Weights of a small GPT-style language model, trained from scratch on English Wikipedia.
Size: 18 layers, width 256, MLP 2048 tanh GELU.
Architecture: LayerNorm before each block, normalized queries and keys.
Training: a variant of Muon for these matrices, 1207M tokens.
MLP neurons of a small language model. Each row is named by its layer, matrix (up: input weights) and neuron, and shows model dimensions 32-159. Each number is 128 + 32 x the weight over its row's rms, rounded and kept within 0 to 255. Numbers have three digits each.
After each neuron's rows, "fires in" lists the words (lower case) most often at its 100 highest values on Wikipedia text that the model never trained on.

L8.up1536:182119072124124125187185159132098058175104124105099115147129152141132152087099147141110172155106139091099112134137147093154119114114140143182177085206133107029140145136116165208175110084082139154134201104156119128160121134136084102188084216156093090109123073176124129126109131098111136168120123173132138107144168163126156162116100117100155102127171170138122151129141144104133185071158
fires in: "of", "in", "from", "to", "left"

L6.up825:121077135148087123106097142123136129140118110111073150135139167086144173082123120169086166142163143113108080102079123136138125212159198151132081148087151166116098177073118123092126135136112112150167179072119121112182132082068114123140137125138162108150178167191161149099075110096132173157126103107198098149106108060147106147138117149135155143121094100141137126129194156136130117158164
fires in: "there", "the", "this", "an", "a", "it"

L8.up1583:183098099161101105123085127105109113146116141126096112059096178119093139122086091110071123106081169180130160176183136151146104097114158138175200106129119112139134156099149082165152135126156196125169208105093095100128163145166102100091154151134143203127132087160098122139168150145121129255141138124162100137138147148106111115132181143130127093118155134161116131120133162174079121082103
fires in: "of"

L6.up969:091124107091132199098137158108132153102140108077166139131162063082169163121076145149148118166151102107084171124109192123174071130122112122152188147131134195132140153137109081165094114178120140156124162193085161130114198060114137129122151125038113143129137074109121133059177081084140214126089131105109164176170182134125107077146137155141113146088174138149124154090147109079130126121190
fires in: "to", "by", "of", "with"

L6.up679:110120091114110154126142137124148137099082110119121083143102170141103105179117080142186077157074148181119156097122133154092125122149177073078087122024135097151039175110111109182159130127151157127118121098167100167145141094107118080158074148161123149117200127098101106153118145151177173125091104142087091148090154135132117128158173129118112192116088206096152134147127125185155094182110
fires in: "he", "worked", "she", "competed"

L8.up1575:138133152119121111166129137105144114124164131138114119136124120077117211105081178175165105096109170139123152108209124164162208154101109116152203161103116133091064132099156122172121135187098163133132140127113155085114180133185118119126150195108115156149142143108130085059108094109236135097140105097100163147090063124055118096100142145130111123111144153137131138129122066090158121086165
fires in: "of", "from"

L6.up970:127094111152149137095129134078182104156129137118147118183153089109170111130106096098166138058101091102112115104102106192123136157112164121137136110065102146105078127197115111120160160157203109172159151139138144177168106144181136087150164129113099111152147178109097143108113091128166149144129119112128132183106128130129081084164144152090122149081132121129170148161160127136090105130179
fires in: "the", "of", "a", "years"

L6.up1505:120124109169133129103079148156107136123106075120124126143119184092139114108150189060144113135159107163128113177093122118111117109142069156124076147102143132091102209109045142126172133136135079118141143109115196095128108132128120141137085138139177163108162154154130099170152120137114075164116060140143123221118141111108188073119149120173110110113112111096124132143104129151162109108096
fires in: "can", "would", "did", "will", "could"

L6.up1322:147125059082190141160138037132165148087119124115094137139096187138131082096137159120137122174138139098066127073096079122136120171161142124141154134138155177105190171117145123098114126106155107113158095086130125126122118120151129150113169118082112100128088081145144124141157133074157148162108124168114202164167155098153121155173135141105148073117129145143049112154095143109151115107149
fires in: "the", "to", "his"

L6.up1564:120138117085154110149139108118125107121220082147101199124151173163143167147120084114118140087142071092087098159136153132122093153109140136102140125180145173163164191186220134148071067161121104115113045093185128122134162132147120102123100114092136136091122120115137138182112135135114119214179209129103104165116050113150179085094122104113104134121144146092084085151096131124077176081167
fires in: "of", "in", "on"

L8.up1410:109126141191157146141172142107146081107074137131168153118142128118169103132231169128093144117112145197189144123064162068130067122121090072047152108124155111082156129171136102126125138147081148129125088110165076135094115110193114137143136083131181097097110108172191138152168107158077103150155141109102087170065084122139155100126151102103155126138122117118082115084146141081110105144138
fires in: "as", "also", "still", "was", "the"

L8.up1653:127083128112123121120143155123095174057090183068091131077127183101135200111036120114084162133107152141154146152122133161121187186140136153089170103111112091073140068072178180179102175101118115142145077085133121132113111115144138162145177147087152128112108155083076169088083106091134146111132130128114198093105144096162135135109056172111146077123108151096118121153191187123172106138137
fires in: "of", "to", "by", "for", "both", "with"

L8.up1392:143122075141110127131072150173100090054137183133106123107095119150167184104087109143119146087116180126152131175098128107124060150183131149114161145143056130098127169158122077092100077129103163177128166146142109139078128161153171093137130164059104127191155195133174168171140124115176074136112131186110109123152095132113157091130158107089139080073162160112085083141142099150124232139152
fires in: "for", "on", "in", "of"

L8.up781:108157129118140134120099096150160093181147128156129143130102169128122130128140084135119161140142106163122096070154133093088192131080125121154099124158170117088106084141059161100059154133141122225131130092141091143108111120071149146149155140156222139154099124129142132090115140128094092138136140120176157169103056133204113178122160122184175146150131104105152167128165188108040152114178
fires in: "the", "s", "a", "first", "an"

L8.up1019:115187133139106171158064109149084108131067096148097125131169161146144136134201100085142151085167087116112115055035163156084073142132194103178139132132187157172104147151118147109102104118055103087157146128087169140139101132099179130099140148137138138141193121086089101113107119126075089132071157096152121149118144126079112117085135163135172149094111092151167123108142117105140120162120
fires in: "this", "a", "an", "another"

L8.up532:141128167127106151142116102096186117134086127122166168119116083120129220146136144123128122139110115143169094139157120135110092154146118100114152165072168113136106150099126155150137101154132172129123134104142192076156156122156141141121171196091133124082133071109136116126080117167166126097141100069085166040097116097126150114141103102107187076095136182173134113107178110177114155157129
fires in: "to", "by", "of", "which", "that", "began"

L6.up735:096089137154145153116127140128144135150160142096181143108091097077151142115116090132117101091105110067137136133084105146100104157111126099109098091092188135168089115171110068159219143127123157132157085101093117143137106070121127132126169133078128114148141112147124139185128079123173106129201126131111024136116135165082109197157186153166093096132102213124156156195116143100091124153082
fires in: "it", "there"

L6.up749:116111119163143129126167112139058161132128190179087119100143135098113092184140110150063061091127129149089114039094113148100191130124189158174133109132121111110093117117132131165131081137157140133092070116093122106101121083175128123193107115129092136102104161184116146116143141130120134123099136134140168072091167172189118184098142121127136120176101154132127163093134117139084157125091
fires in: "s", "as", "her", "the"

L6.up985:091131169151151114189140125098091141134143164116101108112112149152142115122149079104089141152133148221135096091111096131112127104161142183110135108090174159102096132139157142191133110127116175167168113126127114064125074094085080114153120119113094172156103160144105079169133197115136075119100070121176135082128102148144142179177110092164125122144118147184167118159093209093083175077188
fires in: "the", "s"

L8.up804:167174114172114107118182193121173138167072112147128147176096099173088076148115065125122111153155182112066142114132075139160096191166145154110143150111157103094172153152193094158100122118170151116142124103132045115094127149136181120166081175099111125129104110134120092086080096166145129090130108096138079183152076157141150111135131070121183136173156151177152179136135155118129117160113
fires in: "at", "of"

L8.up1087:136099151138189127116107065077140076057153164153076167123131132136158119103106143163133145113127120111143193130198100154198131160126147110163058106124126198097139151138085083153163141089125127117151131120110150143176105142111191161184162110110085113147196188126167144100135133174150083148109123125135157107166112108107090108114045113076065145184121143139152107177115058150156161163102
fires in: "of", "14"

L6.up1800:156083089162171136148061096117137113108197139095145189068119117108146132132167151128143091118178131175135135119181125156119121105143186130140053116136095142104175077145076166089135144135171134125109055138170133104190120099178091163166126141090138082160130102159105077105114080151180159107100133167146110084142120131123104134080161183085103093165139099133127062142142089160110132137114
fires in: "film", "city", "town", "same", "the", "contest"

L6.up108:140199123174103192183108140119101154067167134113101104158137046168089111126106131104094123132132122150118134167115132175131187194112165108118165165136122138124104077150175074111156075177115127170151128138128164123121116141151085077111130154079114116106144184089174154122085104114125141170155158157094189165057114126087185103109082202067135101106142151107123105091136102113113112097140
fires in: "of", "the", "for", "on"

L8.up784:151169172097087092135182173098153117176117204082110116109116107120130101129179126152162136146158132148103136140177080158185201087121129123091136113166116132157084082149140092123119125135095153159093158173126062105143120133124141127142161140125189171149145156125155111141138134127168185179116094112127087117121182137157127156141101136100117114154166118126121170138120141055101111066135
fires in: "of", "in", "middle", "mid"

L8.up419:112189097167141141101145191123158114154112149090145139110087157119101141098127134106150152131172122098098042124111126158151152132115170087199089131103089131210069126113197107105090190128128129131145118107083134120148099128193145083116054141159112120156138094089096122126134086091138172119168131140113061150157045103105110073117159132084124161183117115170122124139134176099075116103102
fires in: "of"

L8.up1294:043090080145102075102147089079103148148170039130152155126149083100121148175098140073140110169152148119083104123114136124190142092114089109111147098184100156137146136172116099142143100212075167193101091159099173178131170134153168106133098143104171101105124099162158173138109184146102120092168137088085104150109148107119136138081161170169162122110169125121055138099140112081141126105143
fires in: "is", "ma", "a"

L6.up1219:127116171223147171135149106091110102094196142132086104094130122149114117099086178069150148098191095036138129148137114129146178138099080112125110123125122063080157129112167104155160128124095219139135113107154152173066184110126164127143076132145106082126124105130066137089151119161166091097151158168146140096142126124118112101115145111130102076156089092202126141129156162155082152078109
fires in: "in", "area", "at", "of"

L8.up806:112091088118153197051164079136113118112101104123122128176164198085080139069128068186116114153109116147184120149085154198159185090160078119147081112178115131145174108141154176119122151160148052187163113126165122183160135100122103099149174106132133128128112141098110097098126133133077139127082114124146105134155135139073122093116175132061109096029137162177152089124134109119107132156133
fires in: "of", "for", "as", "in"

L8.up166:133153089132146162178148159180167126061117134114094104111111118122153116196143134189139089154127137158160110157081101086156082098133126128134130080099103126054114150130149094153123115151087156097152092122156131121112146113147155090115118181150115117136134124140195168150133161093128109119188108122135144100152100118066174099127103158020128092173142111152041187106100134146151115153096
fires in: "in", "of", "no"

L6.up868:151145127131124075192085122137090169174136094052163087120107116200140111174169132126121111118139186086156112091147139164115116155090130084143190138109137141177108110148143128108104141169131169092062077132124172168135117154151171193122128101084121084091149184074099109140099151091114120079108128137108104134161158204116075104105095154082111135160120136107112150092099157153111107091073
fires in: "the", "and", "s", "these", "a"

L6.up1729:155133118136082151140076113081110124101107162151105133106118165047116144130140076160126147144105146161116195069077139127139198142117143166073159122103056103134123148097134100131119124145138141084101188120054146140141134135109058118130149157127069100153145115173153149102154123167108131210104087108090154147105148097169068113122137173067127094056149100136156190122084110177128162134167
fires in: "to", "a", "an"

L8.up919:102147192205132148103112153102087090116120177118141120161133118089167140090096179156132122093155124080113156140130129140166158178147111126111155105139163144130107071089143111132083147136105101131123104116199168079064146116128121127143108119148126130168157174113139138094090142203162112091119078123103102130183069181175166146171183126161140106125081172081147115129177123144115126077158
fires in: "of", "from", "other"

L8.up1742:135151108161085148085122114099173115076099131147130166109130191153141124136107119134103130159093103170140155123121211053126159104109143142122137159116127147131089128156151069119109107129114145120159096146099158122089122125143142100129188084132113086099123170142104090118045117157100135119177125133070168144109099086122157133156106155190086218078112215154107104154093110165158186141097
fires in: "of", "in"

L6.up954:151150076144155128126118107130135112076138130171074195109062107077066174154091125183109151180158120153059167155131183130135177171160105159143113102136152111115110116078161060142123145067177112048157182105164117149133105155153102093163167123067118106129119161128187152125094091117166114121135128140124118120103120209109149134163190122114096112078106140154142141082161138095173181155103
fires in: "of", "to", "in", "into", "after", "during"

L8.up209:153077080126128109119097140100144150101065205062154163094140160153129060107142088131138090086107115138176163109123067107147129134137196079087120138092155148118147178134115141110116065117132145123128100121099105107105105106133121144112172195148148110171143150136147145221211130177089073166123129140111088161170079083133118121135074118153082176132156152131134093149122122138104093150124
fires in: "and", "as", "also", "particularly", "including", "following"

L6.up1841:132134117135116108165122173108138098204129113137121101100125131099170148075132085123101141150116138123085158115165112118115080092127169128124122056123116066127121134110098136189090068142180125139106166158109152141095116089186139104139119143097180164128172170156099204112132097120123078116173140146132117112101115150211112158122137148125097108111100110136130147138154157071073159094111
fires in: "he", "they", "i", "it"

L6.up1968:191149102157160106091123112122118161160114125195108176134186079152158076174152124138183137152153145170116170077090083100078113072062159105129141071109105126122133189111095159125096160123113149136147143120153136124124062144145110109153172081136088104100124099131138164132165148105146081117123136154142125124139203147077080112111182162155107147163154089099109118079117097098084161081171
fires in: "the", "a", "at", "to", "s"

L6.up290:118172127102126108149095093130084116119156136153197120121123171156153104147157138117162157164107087165112063140109140109101122162155165184129104083132105155146122122136067149109030157081118103136162171138124141144122162127156129052111149117124143055111180142151122207040123142198135157194167088138111136079145083102110115158149152159152196077095174100143145102090143109133095119152079
fires in: "a", "aft"

L6.up796:132131128093076125104107101118117182123105176122142132122097103078106113110140131080134164145153176146020104096163124138060135160203131130127121145156133164156101086127130149133153105101145108161123107081121095142093139179109108131171122147072169174112098151213129102178144073119127167111125131148096187124140149121121166153135162179102104070184155143164101092160152170113108197160122
fires in: "the", "a", "tbd"

L6.up1814:094132154126152078104142162056128117123150193107197181142126091123086193168108111162144079072100158153152169128103084184122095145184141116037101079114158095147113157101091151172066111106092131134124139109134111068099136120140181162099107203151145172130124141145140122096147103147111128149154092126126146173113126105170114152092151165133154148110137115126115164200133136132092139111102
fires in: "to", "and", "by", "from", "his", "with"

L8.up1944:144176082168145133138105163115170122100183160142130168119180092162145095110096049146109148113093148143141148166085195137132174157186136153190116162166101176148122158090084070167118159123159139080091123109114112129147178143075163118110119126156104101116068168072123116123120107192072122170075105166089179149139126125124108088133112123096179192127144152171161139104126195136097159088116
fires in: "for", "of", "forcing", "in", "over"

L6.up1573:140147103152137164113145095131132155149175145148134175159129125130115128080151126148166139133168123111084151133160139192104132097131113047119123147167148074156228149116126169123139146140130175133134142121181111146132123155111078160117171134143078136143067108146180103220145057139139145132118138139098125129202084119164134141148115124167123113046191139121120100132109137134145146090122
fires in: "since", "on", "in", "as", "from", "died"

L6.up2042:140131150093160086172103105099116119085106172106118121139095152071114159214108117136164092128137135188124140136078130174141114152125171071123143093063074112190115150056134183179110096162127114104167156071197178106100118094088124148129167149112136148133101142106162150103196099132177141095107116125124140139123140118075112160095154169114069096090135152178111176107065161115150119076129
fires in: "that", "to", "same", "with", "for"

L6.up1212:120102082165158191156148094022120121102159058121109163178176124137165143147179119098055115087129113172111135131157098135091161114096129102062066096089160091118119134160108098112116133077139171135132092143140165145094137119088123094160126121124105077157109123119151108120175138176138065072120130142094092149084155143150179139144178163125140126106102041165115194151110061161121164118177
fires in: "in", "of", "time", "bill", "to", "issue"

L8.up900:171137187120080168135149166111098116109140109173083154149050201186128112170144075096141165141135131099136093145083124126063149154086092118124196099116109129116147129146162143146127151151161147159136119135060145126181108169189144099134163111127187135153176126082123103181136111139156121091171179078131138154157126129071156084096121127156179122118157093105147152116115136148116198136123
fires in: "on", "of", "ii", "to", "later"

L6.up904:156123103115085135172070142107099151174152196164098146111111100116149105115155118149122129090132136133130142111153170113134171163130085102162118161127151122096157127156126114166171182143147078099110166124083109069129066167104140177197167077153077106214080149180144078158080152152163104174188109141145130106118063157107121117143107060120120130158095128162151095103079128103140130106148
fires in: "also", "then", "now", "still"

L8.up1367:107127084143129050132143144116076198140163092071148094150158116096143137187106108153109127150112150032099149122109152078142086119050173086120204080101133115119105145116181118130154094129164161138110137077119141131083135100140111109147178139162111111117143113119147137085154152168141148167116106132119084113108212112137171166189085103127089080123133165166166135066087097091114089077082
fires in: "is", "was", "it"

L6.up1508:111108111118129130153122118144107136111146122150094109134164120095149145205167113217130088116119197191094124177104125160110088142119093144124175151087128223082128113192129138160102134096177138086122074138170141149134125188108120152176156129111129109165074090122092110126129108102141093080154132144130124073185114076101131152075087119123124153121129140163104146129103166090113181114104
fires in: "in", "the", "to", "a", "its"

L8.up1859:127137134119116126172176126074087169126180099151077102100088153110130111163103160129128124116124099164126107157152046147123115141106119147154150081068090084122148196118111131137115129115162177164173118131144147154139122088130085160141160135150125174117093123171122122162147141072132138120064130133149093096160131137122095116078113117137118069190078102095121105111102093059177121117159
fires in: "he", "she", "they"

L8.up1970:085173119109125084145115140109118162126124107148093201106083156085088191097118132126057187155150132171145136147147124170108109123098145141098109141088180120079113138064120143204101159094080111159163041099129105115148120157170154122092150096070144084103136135099137170135152100108210121164119165123079101135129107101077082124083137084088118027128095115163108106094155156100132134198136
fires in: "by", "to"

L6.up1593:114049100222148129140143126102133185142145147172141082185145108094136173133126082122129147096098114052165078148147086121099083149147113103175161059072152128114120188101077122178155134100104135126161135107141129127137110199145197117122150184209084106117133078140138128095158123122171147186102128166167153111123065117138121096123156085136176185140134148164194125141186134154158172161150
fires in: "which", "the", "that", "one"

L8.up329:099119165153151132174125114105142099143059147116111117162142084109138184092147146129081126126077152133118144072152126175105124124170126125082214095135091119166142132052111113136084157146103153143118138180102174152124162153134130126182120160161198149129212131126139113169086124144121097089123134134143075163134110126146171136139116072116167167194131103159113150064148121098058117112112
fires in: "an"

L6.up415:152169137126119139140145119115157120105164170113133174147131094126133129103101085115139145156110139122113105146131147091141096137169114156148148109178086085146096102119139182162070063106067124159082067124051192120145149146115144172124178113178141102137116175089131130140077104140174144140088105158114173203087150081077171143086122080122126118137096205105090105105167092116096165044129
fires in: "with", "two", "from", "to", "a", "one"

L8.up157:152213137150094113080144141096093104173105151146138137181184057146075185141129176111166105101098120139071102131091145179136045143140100138103161107193137071146163093143169111187187156139100117099134173142144082139095118161175182128157110158143138183192129141161118130110150125230155097117119167154160161127128155109099102095049105135123155142136121145149119120106057134083115147147137
fires in: "of", "into", "from", "by", "to", "under"

L6.up1644:180147112191116174074100101114120141154104122124134131162143145098121141156151116112052103120070094182170143150162105193102071105106095094129133095132094097150117159085120170135134134115142088170159106063113145149103133174155161167157110165055104135116114078150124159113147153136105096070171141120107056103100182111115088159080106154124114058100156131162183101152171146108095138131149
fires in: "by", "at", "with"

L8.up904:121101111147125117128144169065072132181102132130139137100122175193134144077168083151114091091104060106143105137083085146119207151185121122106127189129156142175121141107153148119108103134147084115154120109087124119112063114148157135090108157109125077137162130065084092198147181076129116106163145100156142140057087153119124158149138122121113166151143118114177117141109148136133117183113
fires in: "of", "his", "the", "some", "remaining"

L8.up955:134172109129062145088133097148093117106103206120128112106108116189127139154113067168100040129076106136107170081094187112084125133118173125127126161110137155142121147095158033177144119129138157111116129083119134124090096151112094116127225146150138152162115120108124160096134120142168099158114123142122134146048133106137128130178127132123130158063062147183114142132097147117186231097162
fires in: "as", "in", "to", "from", "at", "won"

L8.up1728:162186117153143137176141144118133155141152170132079173111102176092103104099099106114085106127112132153144095074130143114154132059135166103109136141181126152133153139122136120100147092153086112087146135096164166136131131118100140112070141146207115091140086091117112122136108101138131140142102130168106046111138092111098123127159172216066154222141123146222058130092135185156118112145098
fires in: "in", "for", "first"

L8.up1468:128138177119159201154121154138128161094100184098093098121129138086153108127084075153104069089144190130189178087154095121191145140158162117174149103128110120160109143166096159164145116146178153140124174177124154132134095113136142092151113108156106114105200087146116172123034097120156101115130110159099121117108125154152193043105163142167120188171167100107104138141128119146133125153143
fires in: "he", "but", "she", "they"

L6.up106:164094159191154117161119137086109153102128174149103112171128137172180141118158142094163109076097129112156160093077122118122153098114112151141180119056064165084096144188114132155100091156101069113119131189108125156060136090118134142086133140129121112098050146156110129135187109091156129131166096153114113175073116173138097130114125154187181157063166134118122116136165168103123160148152
fires in: "that", "1", "to", "2", "0"

L6.up686:194136102127185094125153116095131166128163145160066146145135143089112153128179149100104137129174152122125158138109074134078156210094101171152101084103116096079111177099079144127163163131129171176159146115111177103107097124167143132086064122108158063150149154166142083117127118127130086120096107079094160127094210124093097135156152152117110102171088105146129210109158147116107098125198
fires in: "well", "would", "will", "given", "addition"

L8.up950:166124107165083109130158134039104122115109116145130103134058146155155139109148096130120093153097156092072102119142101063068119123094167147127165121133072135146127138144140135174109159111098176137109107116098173109156142152126140217070144144119119084150127156111156148138137147166095149134136142170028162072066062172148093155175131143143149137140159107079133094108132137176199180151139
fires in: "which", "that", "least"

L6.up1458:109144125145132147153163089124143128124091096107171060174121117129128191087137161150117131150136120154095116103117127154147173161142101172084115131070103135147082065141173156233042148131114096163116127152145094142153099106062171149099118104153108144189144149125134167118102143123115109148090043164156115172163164123118126106137105132178107112123079139115098118128206120101122139123127
fires in: "an"

L8.up1955:116137155149126197147186145105100085145096154165146093197115113129158143123178097164080146117102134141165149184109160158139099160141075092125129079147140097094132092086137197092160100162136131091138121112174100184110110110159117138080105018120160068057099122192077130104087101167113117107128218127073098116142084126140131129193113167145123086090143140077071149095139185163133162143167
fires in: "of", "for", "are", "be", "were"

L6.up94:151147132158175108203166162146122125104068147130089135128144148059128107114132104131073105137169149179123123112103148090136159120154144109221117115126154125134189131108045125182162110138076129077129143099089113079117125091143138058170158132154110111102111152116161146105087154140120107151115109116147148127197157073133136116098095097063086121169130193146108152184182165112130129183096
fires in: "the", "s", "its", "her", "his", "by"

L6.up416:171195095126137139110142083140161160161126144136110071112098203093072096123111087129136116109158124127139069130114095117124084078128116113113091138146131104138091215144134103140114154080176100171149134073178180156154116107093102114177146081122145119143165130083145140128170123070173159071132117106126079098123151168160169137144132092093128154176153162085150163165172143193113162127159
fires in: "he", "she", "in", "signed"

L8.up375:091088097117181164097097172082109141166109136102093131109090090146121069167144144133127192106094149152176112169124104131122098126082120113160156114153129101156069132152143203152043113119137125136099120126111136150117141151154102170109100167134191084124110194114087101182101131121128120111113093115136132108168087115139138083122083127077115072109165111162101079127150086148095097136082
fires in: "with", "by", "to", "of", "at", "since"

L6.up81:109184125116096113149154157171171160137129175099079096109183119143083090105135124181092125066095160119089186123100136119193162083098116121138104119091150106085176152107137128184121105117134145139118134146085127109183155164141085087172130161142133085139078152147173167107122090166118147134116138168088203151198098108131162130089115106126118104121055126132162103186164181161133136128151
fires in: "then", "both", "by", "now", "with", "to"

L8.up1233:145115061071141168108138145115084072121106171083151083173072152174115124100162098136102156161133116145116050108155083152095132156125112160148173121107177120167166095142132148112186116135120094125137122130111181073111085134094204131095179061139170073119129108192125191114131158094139130148129175175110110136134135130141107126154119162139119124182099136142156152087134141169099098140125
fires in: "of", "are", "and", "these", "those", "all"

L8.up1293:102124130101131112143168139128116161145168135122088172117133138091091165129116105149086145144144150028094130146120091118117105137108143134138112129130194106128121152131122126146160146138047127126095202097083108125184068089203150182107092097161096098132114126156111115077169149112152110064074133143138108061087150137107118099130093175171133069153151107096106103055135112100170110131181
fires in: "is", "a", "was", "born", "founded"

L6.up1083:207155108188056129111098117133122150109196137097119127123131144084158092122118142088163166122173084148138139139128092132127089108169142149189174172177140078153079127125144030115092131148116129123119108121173141118068150109084118097110118109163144082154110164087104125158141130155138152177167115098101125041222149113076154117137101159103129119120135187122062072138082113112063127088140
fires in: "in", "for", "at", "early", "of"

L8.up582:188166098138124126135143123027144092107106126104068071142143107103110166113143101162128118144121119140180086172127121114065146182103173147165128133114180153204123085123163176122172077141168104103145138167117135135124080153081150144157155085107134137089126115128085152089096126101098114150181137162053100124093109154132095140156121210170072135132109151112182218107070160113156136163178
fires in: "of", "are", "were", "and", "five"

L8.up1257:175179168120104150165152161082131142132105119152096082146167144093139117156087076173146096080129133169138076102092143133096103188113085197190129107109159104075134078162153163145109108134116105146112133083144164141147114153154099147158115107169192148124162086104096153118185104143128087136173072139129153120145109118098119118117137134070091065114195081122159197156094123109076134147136
fires in: "of", "has", "and", "have", "to"

L8.up477:183148126096111137151068111177086156069169088116132121068104139116123140135156080125127136126100126166129158113155138140061129105117149135134126117108124138081124131116093115128094172145127133133174120121150109167155114087119030096087163163116141166165141145178105110053106127156129098172103159125092111170161161127139080115158138165154138164188130149116128094121123144104073142054046
fires in: "the", "first", "a", "second", "s", "an"

L8.up1205:076085144144126116087089139138097138135140107162124166151128120095108082105136103066170155143090107129054051136108113158179108101154079179116168183104167102104140144114080075137150122112156114060128106121125145069108119141158133157115093125121084091149134180130174175158136106139134136111146192125142095099138110087134122098174178135140112150156086086164158173124084111090102145126216
fires in: "of", "on", "by", "among"

L8.up1202:142109078093120135143145111135091110163129157112115126109157136086178066122115084109107105164118118139102202145155116107151126158082113162141176115176110172100191190161087102142160183158094140148140178139095113102161079113123134159109083187141150188153146155166149075105162102120145102169132129142068109095192127088103084134190051135127155152140108111141101071077077116081159136105189
fires in: "of", "in", "from"

L8.up195:107106162175122142122174080174153111163156134110159105101168151223144121118157126079127169128126126130113141137118142102171133142091142072101142120176141142116157073158156134128146117185072153146114078101078106128128100129159114080089119148143137127094183143145163092127127057116150148099108139134152119144198098118130151115159150131196171129129078081169168151108099138094135190141099
fires in: "of", "round", "was", "is", "as", "2024"

L8.up857:141155121164102087092108141191138096143131121092109091129174175160172147045200112083087113135117150117140123147168108075111122146155157156126131143119108131107147056157104096142107148171136093103112219146129151180104166126098134121166110131108124060118164094125110157153098052116040136165151137121124170137124158139121121139138145158139121156127119160156164131108158173116149092118127
fires in: "of", "two", "few", "three", "four", "4"

L8.up460:066136130158123115141136112178118117137111134137135163153102118126133088153099101083119080172075129135121092166143102095127149185111178147124163146089150117100084089145112132168172137139112111155165101138162091067081068135160132109159119120116129083155111151117142166125109105165216123153171160140117136134150145116096095144159108053090147013116170164127141144120079189134179106152143
fires in: "on", "at", "along"

L6.up1476:073142132127148136148059112131122176078142092119080095166152109157112128123191193096100127137206124162165109069075063133097180128122131141157125153137179153143122102121138037119174137141177096161179098142079069125135091111134127159165146132143179142118112071146116088083128191152184124133082161125115136142132146066127141184080137143083108086112167136104098110124130122160094152149143
fires in: "the", "season", "s", "round", "league"